config = dict(
    hidden_size=192,
    attn_scale=0.177,
    init_std_o=0.059,
    learning_rate=0.00551,
)
MLP neurons of a small language model. Each row is named by its layer, matrix (down: output weights) and neuron, and shows model dimensions 80-143. Each number is 128 + 24 x the weight over its row's rms, rounded and kept within 0 to 255. A neuron's up and down rows have the sign that makes its largest values positive.
A block is one neuron, or neurons of one layer that tend to fire together. Before each block is what it responds to, as a language model described it from the Wikipedia text at the highest values.

Description: Quantity word completions
L11.down4 [132  90 146 110 122 111  50 108 105 140 107 166 150 142 123 127 153 136  95 134 136 166 140 118 151  99 105 132 159 133 124 139 152  91 125 120 141 152  84 108 143 123 146 119 111 143 127 118 141 119 121 148 110 147  85 128  98 114 133 147 102 138 153  88]
L11.down31 [135 139 122  85 104 102 104 120 152 101 149 127 121 127  76 111 138  91 149 138 156 129 115 122 140  90  87 114 141 134 120 142 107 124 119 114 135 117 140 113 131 100 136 103 105 101 119 114 125 129 144 124 112 102 104 139 151 115 181 152 153 151 133 151]
L11.down55 [108  96 138 125  60 142 138  84  92 140 104  96 168 150 153 131 104 143 137 132 155 163 145 120 128 113 111 142 123 133 115 110 180 134 167 104 121 136 169 127 106 100 135 147 117 126 165 119  99 113 162 167 104  90 132 152 113 156 179 124 110  85  64 139]
L11.down60 [156 127 125 152 162  98 135 103 129  88 124 121 148 110 157 127 113 130 159 137 153 116 110 143 139  94 123 113 119 126 138 162 111 128  81 141 123 121 147 138 118 170 108 117 137 113 152 139 152 115 142 140 129 122 145 137 115 127 127 146 106 116 110 180]
L11.down116 [136 136 108 108 115 125  85 132 100 163 110  83 111 107  99  80 110  91 161 112 103 125 136 119 126 117 131 123 156 117 106  94 155 122 119 145 127 114 144 156 105 152 133 126 144 125 103 121 118  83 147  92 129 158 145 160 140 141 107 104 152 155  96 116]
L11.down171 [116 131 115 153 152  99 137 149 144 156 160 120 108 124 135 164  89 126 127 164 124 125 135 136  92 135 172  88 181 119 153 100 133 124  98 134 103  95 194 138 139 118 153 100 102 155 151 133 152 128 143 118 110 155 100 102 119 121 149  98 135  86 102 170]
L11.down211 [157 131 126 121 100 156 107 174  88 158 142 112 155 110 106 125 218 108 116 101 164  73  89 152 109 108 115 124 134 167 164 123 152 113 138  75 126 165 143 129 121 133 123 106 128 123 117 153 140 125 140 153  88 128 157 147 105 130 139 124 116  87 119 110]
L11.down263 [113 117 130 182 151 157 165 134 107 136 175 135 185 105 105 132 139 137 122 147 140 111 122 119 117 157 109 143  76 144 114 117 159  99 123 124 117 105 147 106 114 140 134 125  91 103 122 151 127 166 161 154 124 116 128 138  92 169 115 120 151 124 105 122]

Description: Mid-word subword fragments
L12.down307 [145 114 157 144 110 170 156 120 113 104 164  94 106 109 131 139 137 113 158 123 108 162 129 136 157 121  63 145  91 136 134 174 120 114 129 149 151 105 153 110 113 127 124 111 106 149 147 175 113 125 168 125 167 107 117 149 139 153 110 115 120 148 118 135]

Description: Pre-noun modifier slot
L12.down347 [108 102 137 126 125 155 165 137 140  98  97 159 102 148 160 116 128 127 118 160 147 141 216 111 118 119 159 165 131 131 115 142 106 149 101 119 151 121 116 151 107 108 159 125 140 109 102  83  79  75 141 123 161 145 120 111 149 126  81 144 125 118  88 123]

Description: Split word-start fragments
L11.down15 [ 99 120 101 155 122 134 173 108 140 180 158 108 163 110  72 130 153 148 133 161 143 149 133 100 119 116 137 171 140  88 152 131 109 130 159  78 170 142 127 147 113 150 144 128 150 115 139 143 121 180  97 103 106  68  91 157  91 137 125 144 103 128 103 129]
L11.down46 [144 132 115  67 118 164 116 115 150 133 104 122 108 137 161 118 153 101 123 139 162 127 123 132 116 169 125 109 122 107 106 142 113 157 113 116 106 147 105 109 115 153 151 117 128 116 152 149 124 183 114 133 154 100 147 127  84 118 117 139 178 167 178 121]
L11.down143 [128 114 124 130 141 123 155 101 151 149 113 169 143  89 102 127 152 134 156 137 147  99 118 159 127 112 114 116 135 121 143 174 124  87 166 119 112 109 127 127 139  91 150 161 160 112 101  81 137 163 100 135 129 160 153  89 137 111 132 114 104 134 139 104]
L11.down213 [106  84 132 128 152 157 140 140 136 160  72 126 125 129  45 117 134 137 180 134 112 132 125 160 129 148 155 176 145  93 128 124 162  90 138 107 102 147 148  90 132 100 130 116 141 147 132 119 122 153 134 101 126 128 135 118 102 144 145 138 161 144 168 116]
L11.down275 [167 127 148  93 117 114  96 160 142 149 147 116 185  86 111 129 125 137  99 143 138 105 107 102 139  82  92 120 133 149 159 145 150 127 167 174 159 140  90 135 119 129 124 165 126 176 149 128 121  96  93 117 135 109 101  95 126 169 111 140 123 126 108 119]
L11.down355 [127 147 128 128 168  96 109 175 124 191 125 121 149 132 103 116  87 114 132 136  71 153 112 141 145 130 127 167 144 114  83 112 146 144  96 125 132 163 126 104 110 149 125 155 160 119 109  79 115 117 139 157 117 116 135 128 138 159 129  89 118 113 148 156]
L11.down410 [147 120 125 135 121 106 100 113 132 124 141 115 175 115 113 125 127 170 145 131 144 159 105 152  96 136 146  88 134  95 108 144 122 141 139 124 162 126 115 151 139 128  89 120 146 132  84 142 118 119 190 155 133 143 144  79 160 121 159 120 152 139  77 126]
L11.down467 [121 155 151 177 142 109  95 137 158  85 171 132 135 103 169  55 150 118 113 137 146 125 125 139 145 100 107 156 103 110 113  86 122  89 143 138 125 126 129  99  96  90 180 106 154 118 151  94 151 141 103 123 126 147 117 142 147  97 102 115 179 118 110 103]

Description: Before-a-number positions
L12.down189 [174 135 154  81 119 133 155 145 153 162 104 112  94 146 124 123 114 152 121 170 110 140 180  93 103 151 144 134 139 117 155 129 137 148 117 108 123 119 130 140 127 133 129 174 134 152 129  94 125 114 120 123 170 134 153 138 137 132  99 109 173 114 103 124]

Description: Ordinals and mid-word pieces
L4.down140 [142  80 154 130 124 135  85 184 167  98 122 101 103 105 151 100 148 128 123 159 151 124 117 110 109  78  89 149 108 129 115 187  98  89 145 109 117 150 143 124 144 122 134 134 112  91 136 131 104 118 126 163 132 151 137 138 142 128 128 110 159 121 120  95]
L4.down217 [111 108 118 136 107 178 105  88 139 142 123  62  98 132 116 131 149  94 154 127 153 107 105  86  95 101 129 153 101 120 133 136 144 117 176 118 146 102 132 136 168  83 124 109  91 124 117 118 151 137 124  66 116  86 138 145 139 127 121 121 129 112 162 116]
L4.down235 [157 153 146 119  71 154 137 107 104 123 120 115 128 121 149 129 153  97 153 140 100 132 110 118 134 185 132 152 155 164 126 137 168 212 139 106 120 109 104 114 149 174 102 142 136 130 107 140 163  95 141 157 131 137 116 144 138 156 114  95 121 146 119 149]
L4.down309 [140 120 114  72 132 114  85 129 157 127 133 103 131 113 120 130 119 110 120  72 139  89 135 148 137 120 143 111 117 118 130 120 157  94 156 127  94 114 151  99 148 151 126 131 152 140 181 141 149 104 175 139 172 134  88 126 145 139 155 146 104  98 103 146]
L4.down310 [132 144 110 147 105 143 141 141 100 115 166 108 166 150 124 132 137 180 136 124 138 109 109 144 182 144 119 144 101 130 171 126 117 113 126 110  87 161  95  94 104 135 118 145 163 119 114 160 104 146 149 121 164  93  55 154 145 126 113 107 168 171 120 133]
L4.down473 [111 112 170 100 100 137 107 116  29 146 138 118 140 117  79 133 141  84 198 148 143 157 193 120 149 147  93 135 117 140 105 141 142 160 135 116 147 161 126 111 140  97 134 109 130 133 157 129 127 129 170 129 134 162 115 108 167 116 153 162 134 126 114 166]
L4.down477 [143 177 133 120 125 117 127 107 134 147 139  84  81 104 144 118  84 110 132 104 124 148 144 114 159 122  93 151 145  83 132 143 152 129 123 131 136 124 146 151 143  90 112 142 148 155 108 158 114 119 155 133 151 125 143 137 102 141 152 120 160 143 120  80]
L4.down510 [130 160  91 101 134 151 142 121 172 140 135 143 151 113 173  90 149 136 105 113 142 137 157 141 154  91 123 143 129 145 121 138 119 133 128 151 118 140 149 134 107 122 120 158 102 164 145 145 175 139 149 105  98 141  87 171 125 133 146 104 118 130 118 118]

Description: Mid-word continuation fragments
L4.down31 [161 148 160 149 115 115  84 111 115 126 122 143 123 127 142 145 169 174  92 124 140 111  54 105  99 130 133 122 109 123 109 123 155 115 181  95 127 100 145 104 141 139 147 170 163 102 120 139  91 106 106 147 130 131 154 139 108 132 143 108 128  95 151 140]
L4.down33 [173 162 187  94 132 127 141  99 108 151  94 144 117 132 118 128 105 127 159 124 146 125 153  92 159 150 152 162 157 121 145 128 111 156 133 148 105 124 115 101 116 135  91 119 124  93 111 118 133 150 123 126 110  74  79  78 146 148 156 125 119  76  95 119]
L4.down94 [133 152 164 114  82 113 158 121 139 119 106 116 137 149 134 127 125 116 153 182  93 170 137 118 137 153 129 174 121 109 147 144 138 116 141 154 128 113 124 134 111 166 139 128  70  65 136 153 104  87  92 141 115 182  62 119 111 139 162  80 108 166 194  94]
L4.down127 [104 136 134 105 103 104 124 123 130 133 153 150 116 130 172 145 109 115 129 157 113 128 144 139  86 128 107 124 140 106 102 167 168  95 136 155 143 127 141 164 110 122 106 101 158 147 112 148 121 151 136 138 129 149 163 162 110  93 135 108 140 143 153 118]
L4.down133 [144 175 188 124 152 125 177 107 149 125  89 107 123 141 111 132 139 152 107 117 106 133 116 108 140 129 153 113 102 137 148 144 165 120 112 107  88  99 118 123 134 133 108  46 153 107 120 175  77 139 107 132 134 119 158  92 167 134 116 135  83 113 177 135]
L4.down285 [147 106 137 121 120 166  97 124 145 145 100 122 136 164 124 128 110 101 117  97 150 133 167 159 141 105 100 156 118 119 126  69 110 147  80 122 120 101 123 138 102 105 107 134 131 120 192  86 111 101 158 173  98 114  67 138 102 137 124  94 120 137 106 125]
L4.down289 [153 131 104 115 116 124 129 136 114 118 138 141 121 116  77 106 143 150 132 110 144  78 135 119  98 150 171 151 104 111 133 129 131 114 108 124  95 135 128 119 114 122 127 128 165 121 147 130 141 132 141 142 149 149 125 108 121  92 112 162 135 115 113 114]
L4.down456 [130 123 155 124  70 104 124 143 172 119 133 138 128 107 103 127 121 132 144 152 134 110 105 133 148 166 139 120 123  87 140 116 135 120 152  88 114 100 138 131 138 123 131  94  77 141  94 127 134 107 109  99 128  77 167 144  86 155 172 109 135  94  99 106]

Description: Predicate start after subject
L12.down495 [128 122 172 120 135 140  72  98 133 101 145 141 177 131 137 120  91 153 127 134 135 130  80 156 170 134 112 144 110  83 131 102 113 138 114  92  90 116 135 178 157 138 134 128 129  82 127 158  97 134 116 115 128 120 138 115 139 144 122 140  98 118 132 141]

Description: Clause-opening subject words
L4.down103 [136 140 143 159 131 121 156 121 144 104 132 147 212  99 129 145 131 105 134  98  92 156 131 103 167  81 160 122 140 138 134 118  53 161 130 177 145 104  83 129 141 155  89 152 145 116 161 146 130 140 164 138 147 135 119 162 137 137 143 131 124 113 104 156]
L4.down190 [166  89 150 157 114 111 105 115 130 121  83  86 124 167 148 112 172 104 127 161 184  99  91 103 128 128 128 119 144 131 108 155  94 146 117 137 130 132 109 114 147 108 165 132  92 146 130 121 110 135 175 123  92 139  94 104 124 136 140 138 146 123 126 116]
L4.down237 [ 97 111 137 120 180 126 144 122 138 162 153 103 140 106 111 138 138 104 101 112 153 181 114 125 127 113 151 135  83 130 183 126 189 113 125 143 109 136 125 151 155 116 137  94  98 121 163 112 110 109 147 146 128 141 135  99 105  94 160 106 133 144 113 139]
L4.down266 [140  59  91 157 161  97 106 137 123 137 147 102 108 120 130 132 147 101  92 129 146 189 126  98  91  97 107  94 112 175 110 135 103 125  90 116 104 131 149 160 112 141 145 125 117 130 124 155 166  63 118 137  89 119 165 123 113 119 107 117 113  95 125 126]
L4.down290 [130 134 104 125 155 169 112 127 134 126 118  84 113 126 151 104 119 135 162  87 101 124 195 169 107 171 108 129 108 104 171 138 134  96 160 118 161 123 196 125 132 147 107 184  97 112 131  97 101 111 136 169 142 151 117 159 121 166 111 148  80  98 125 140]
L4.down343 [113 139  82 148 139 106 143 154 114 152 135  95 125 154 112 117 111  90 133 143 147 152 116 168 134 124 136  96  74 127 109 157 154  67 133 125 111 137 129 115  91 158 128 110 176 117 154 162 120 108 135  95 142 172 139  99 102 145 150 126 149 113 108 121]
L4.down382 [125 142 115 153 155 103 155 125  87 144 127 131 142 140 119 108 154 135 136 114 166 139 116 129 115 144 132  90  93 105 137 127 120 158 141 162  90 131 149 157 123 128 137 139 124  93 134  76 148 104 131 140 151  98 101 114 131 130 150 123  88 115 143 113]
L4.down478 [142 129 130 145 114 102 138 183 120 124 100 144 125 146 128  62 149 119 115 139 122 125 180  92  88 142 143 173 113 154 117 107 108 129 168 118 119 190 139 127 170 125 129 106 113 148 135 108 129 166  68 157 126 118 118 147 149 152 113  79  77 119 153  97]

Description: Mid-word fragment pieces
L4.down85 [184 131 137 118  96 133 124 131  93 138 103 137 137 146  95 142 156  96 124 101 143 160 155 166 128 114 147 111 153 107 183 125 135 120 123 118 133 127 149 132 165 101 144 112 183 143 145 103 107 141 120 161 134 141 124  86 116 112 125  90 138 112 116 114]
L4.down148 [135 122 137 151 166 112 139 130  75 144 130 119 158 137 119 130  87 161 153 135 162 144  68 116 138 138 171 117 139 168 146 142  76 128 141 113 143 132 141 130 126 139 129 118 150 148 135 105 115 123 154 111 127 180 125  86  98 117 137 114  99 113 131 102]
L4.down215 [112 141 126 125 162 146 167 129 131 142 127 160 135 110  82 135 166  99 114 111 105 116 128 111 118 155 146 109 188 152  79 173 103 160 106 141 132 127 146 108  91  95 130 100 117  98 117 109 124 113 128 105 174 117 119 142 108 169 143  97 117 147 155 114]
L4.down225 [131 177 133 118 172 135 151 102 131 129 128 141 114 170 179 140 138 142 148 131  82 121 125 163 122 120 150 149 100 155 156 105 133 125 146 156 115 134 179 143 169 103 108 159 164 164 163 164 136 108 155 136 131 147 139 105 163 129  90 156 133 149 138 132]
L4.down249 [106  97 107 118 118 123 140 102 141 120 169 116  91  85 149  95 117 117 129  87 128 134 151 106 100 132 113 125 124 182 102  97 129 142 105 151 118 182  92 137 165 178 111 110 103 153 109 125 144 150 123 140 138 145 146 121  99 105 134 122 124 132 134 113]
L4.down352 [ 91 174 187  89 118 101 143 126 155 143 134 154 107 143 116 130 156 109 165 132 141 126 154 126 182 134 111 163 116  90 165 142 101 113 143 101 108 100 101 107 147 126 115 118 106 136  94  89 136  74 128 131 133 131 161 165 147 147 156 107 166 101 120 127]
L4.down387 [ 94 129 174 166 112 109 128 138  90 108 155  93 137  79 110 176 173 114 117 160 142 125 123 143 116 109 128 118  73 133 138 111 109 109 150 140 127 142 140 155  98 119 143 122 152 172 141 148 151 133 155 107 134 119 134 116 135  96 142 156  95 108  89 108]
L4.down457 [159 147  99 106 127 131 136 130 102 113 115  75 113 140 147 170 101  76 129 143 146 158 131 151 153 140 118 155 150 116  76 124 118 120 154  79 133 101 176 140  90 108 138 125 125 133 148 173 136 119 179 174 156 138 113 107 161 106 131  98 121 124 102 135]

Description: Mid-number and mid-word fragments
L4.down5 [104 110 122 158 111 124 134 134 132 104 163 138 112 163 146 136 128 103 116 119 116 117 172 181 128 168 108 145  85 130 128 120 134 126 101 109 112 126  84 134  83 164 149 133 158 168 153 125 146 123 171 138 102 149 144 105 110 138 110 130 131  89 155 151]
L4.down107 [118 166  94 124 116 102 149  92 132 144 122 139  88 123 111 145 121 157 120 139 140 120 133 115 110 178  72 107  91 118 142 117  95 166 169 133  77 129 167  97 114 127 125 155 117 117 174 152 129 154 139  79 135  59 153 119 118 143  92 110 123 110 149 113]
L4.down122 [117 145 136 127 105 119 167 137 162 140 151 108 174 130 141 132  91 148 127 149 124 108 123 127 151 141 147 105 145 195 143 121 134 165 174 130 114 146 128 128  86 150 141 131 141 180 147 142 121 137 148 162 112 119 100 122 133 119 115 118 137 133 108 135]
L4.down135 [ 94 157 145 131 126 119  94 106 118 129 132 152 101 136 129 128 141 145 129 169 121 143 143 113 131 135 168 142  92 124 133 136 108 133 121 131 159 184 127 106 186 116 129 134 101 142 167 105 147 138 196 122  93 134 162 101 145 113 129 141 117  94 128  96]
L4.down227 [129 175 144 113 121 122 155 128 130 162 112 122 151 106 132 131 147 119 153 158 119  87 149 157 168 122 135  87 112 124 140 183 134 154 140 133  89 101 166 103 153 148 137 138 165  77  91 101 108 136 128 121 110  89 120  98 114 137 139 142 127 148 119 129]
L4.down272 [113 121 112 113 155 127 146 163  90 149 127 139 131 123 106 119 135 133 138 124 161  99 138 127 137 142 149 119  92 112 155 113 168 111  98 140 115 124 153  67 117 143 151 114  89 114 138 114  98 144 116 143 152 135 146  96 145 140 150 154 117 146 119  94]
L4.down292 [ 84 146 171 126 183 115 114 104 116 170 120 109 148 163 156 133  88 128 119  96 128 135 160 125 134 115  70 119 137 145 130 118  65 137 123 137 174 137 126 128 156 124  98 118 147 140 110  74 132 102 123 131  95 136 140 161 120 129  89 130 150 149 135 105]
L4.down359 [111 136 103  95 178 135 155  98  73 137 100 111 114 136  71 122 114 126 142 149 121 122 154 128  84 156 119 143  84 125 132 163 129 143 133 129 116 157 149 115  84 142 160 127 150 114  95 118 103  96 133 176 113 147  96 163 103 155 178 104  96 119 177  92]

Description: Year prefixes and fragments
L11.down91 [145 153  97 113 110 121 123 145 172 164 115 105 108 127 141 124 104 146  97 114 120 133 107 114 159 124 110 152 139  97  95 113 126 139 175 140 141 156 110 127 156 110 133 115 147 149 145 143 166 105 179 135 128 131 137 144 114 143 134 122 157 142 106 116]
L11.down349 [139 137 158 143  83 140 178 115 132 143 156  99  84 132 176 167 108 126 121 155  97  94 149  98 104 129 135 146 154 136 136 118  95 128 119 165  99 108 132  88 117 104 128 129 140 163 132 106 130 141 140 137 166 140 104 115 142 130 134 148  97 160 142 109]
L11.down367 [118  92  80 125 120 121 131 133 106 121 108 114  83 132 144 118  85 138 130 110 140 136 106 116  92  94 152 145 127 129 135 149 120 130 128 135 126 115 145 165 114 145 139 129 147 144 143 127 132 138 168  81 138 103 136 145 122 130 141 105 129 122 175 136]
L11.down435 [133 121 156 128  94 122 130 117 139 149 151 109 178 104 149 114 136 156 108 143 131 129 156 139 144 173 147 132 156 109 114  83 123  96  89 126 145  97 136 169 122 161 186 111 150 153 119 101 134 139 153  88 126 112 119 106 102 107 142 150 143 126  96  81]
L11.down445 [169  87 121 145  86 124 112 138 147  96  95  88 106 107 160 136 100 122 159 156  74 111 148 127 117 126 148 127  97 122 114 129 115 149 136 107 108 109 149 143 122 137 119 116 132  98 164 123 146 143 105 107 110 134 100 181 116 136 125 135 130 110 131 148]
L11.down463 [140 140 107 109 124 120  86 107 112 106 165 119 101  70  89 170  97 108 125 110 139 152 120 153 107 112 182 133 112  92 124 110 136 131 143 122  79 114 137 131 125 125 142  83 105 128 136 101 148 120 134 129  93 148 116 111 125 168 139 133 147 168 106 134]
L11.down479 [113 137 123 160 132 102 140 101 112 148  99 122 141 129 147 124 135 126 132  85 130 122 122 130 132 145 124 134 135 149 112  97 113 128 139 136 112 128 126 126 150 148 124 131 113 151 129 130 131 146 131 144 110 144 125 106 130 126 140 130 124 108 131 132]
L11.down503 [117  98 111 126 128 137 101 118 123  74  89 165 162  99  58 139 167 154 122 122 123 111 133 139 107 146 109 115 171 132  91 106 141 126 145 124  91 155 135 133 137 105 133 159 111 147 155 133 100 165 139 146 122 140 144 118 148 165 126 151  89 138 123 110]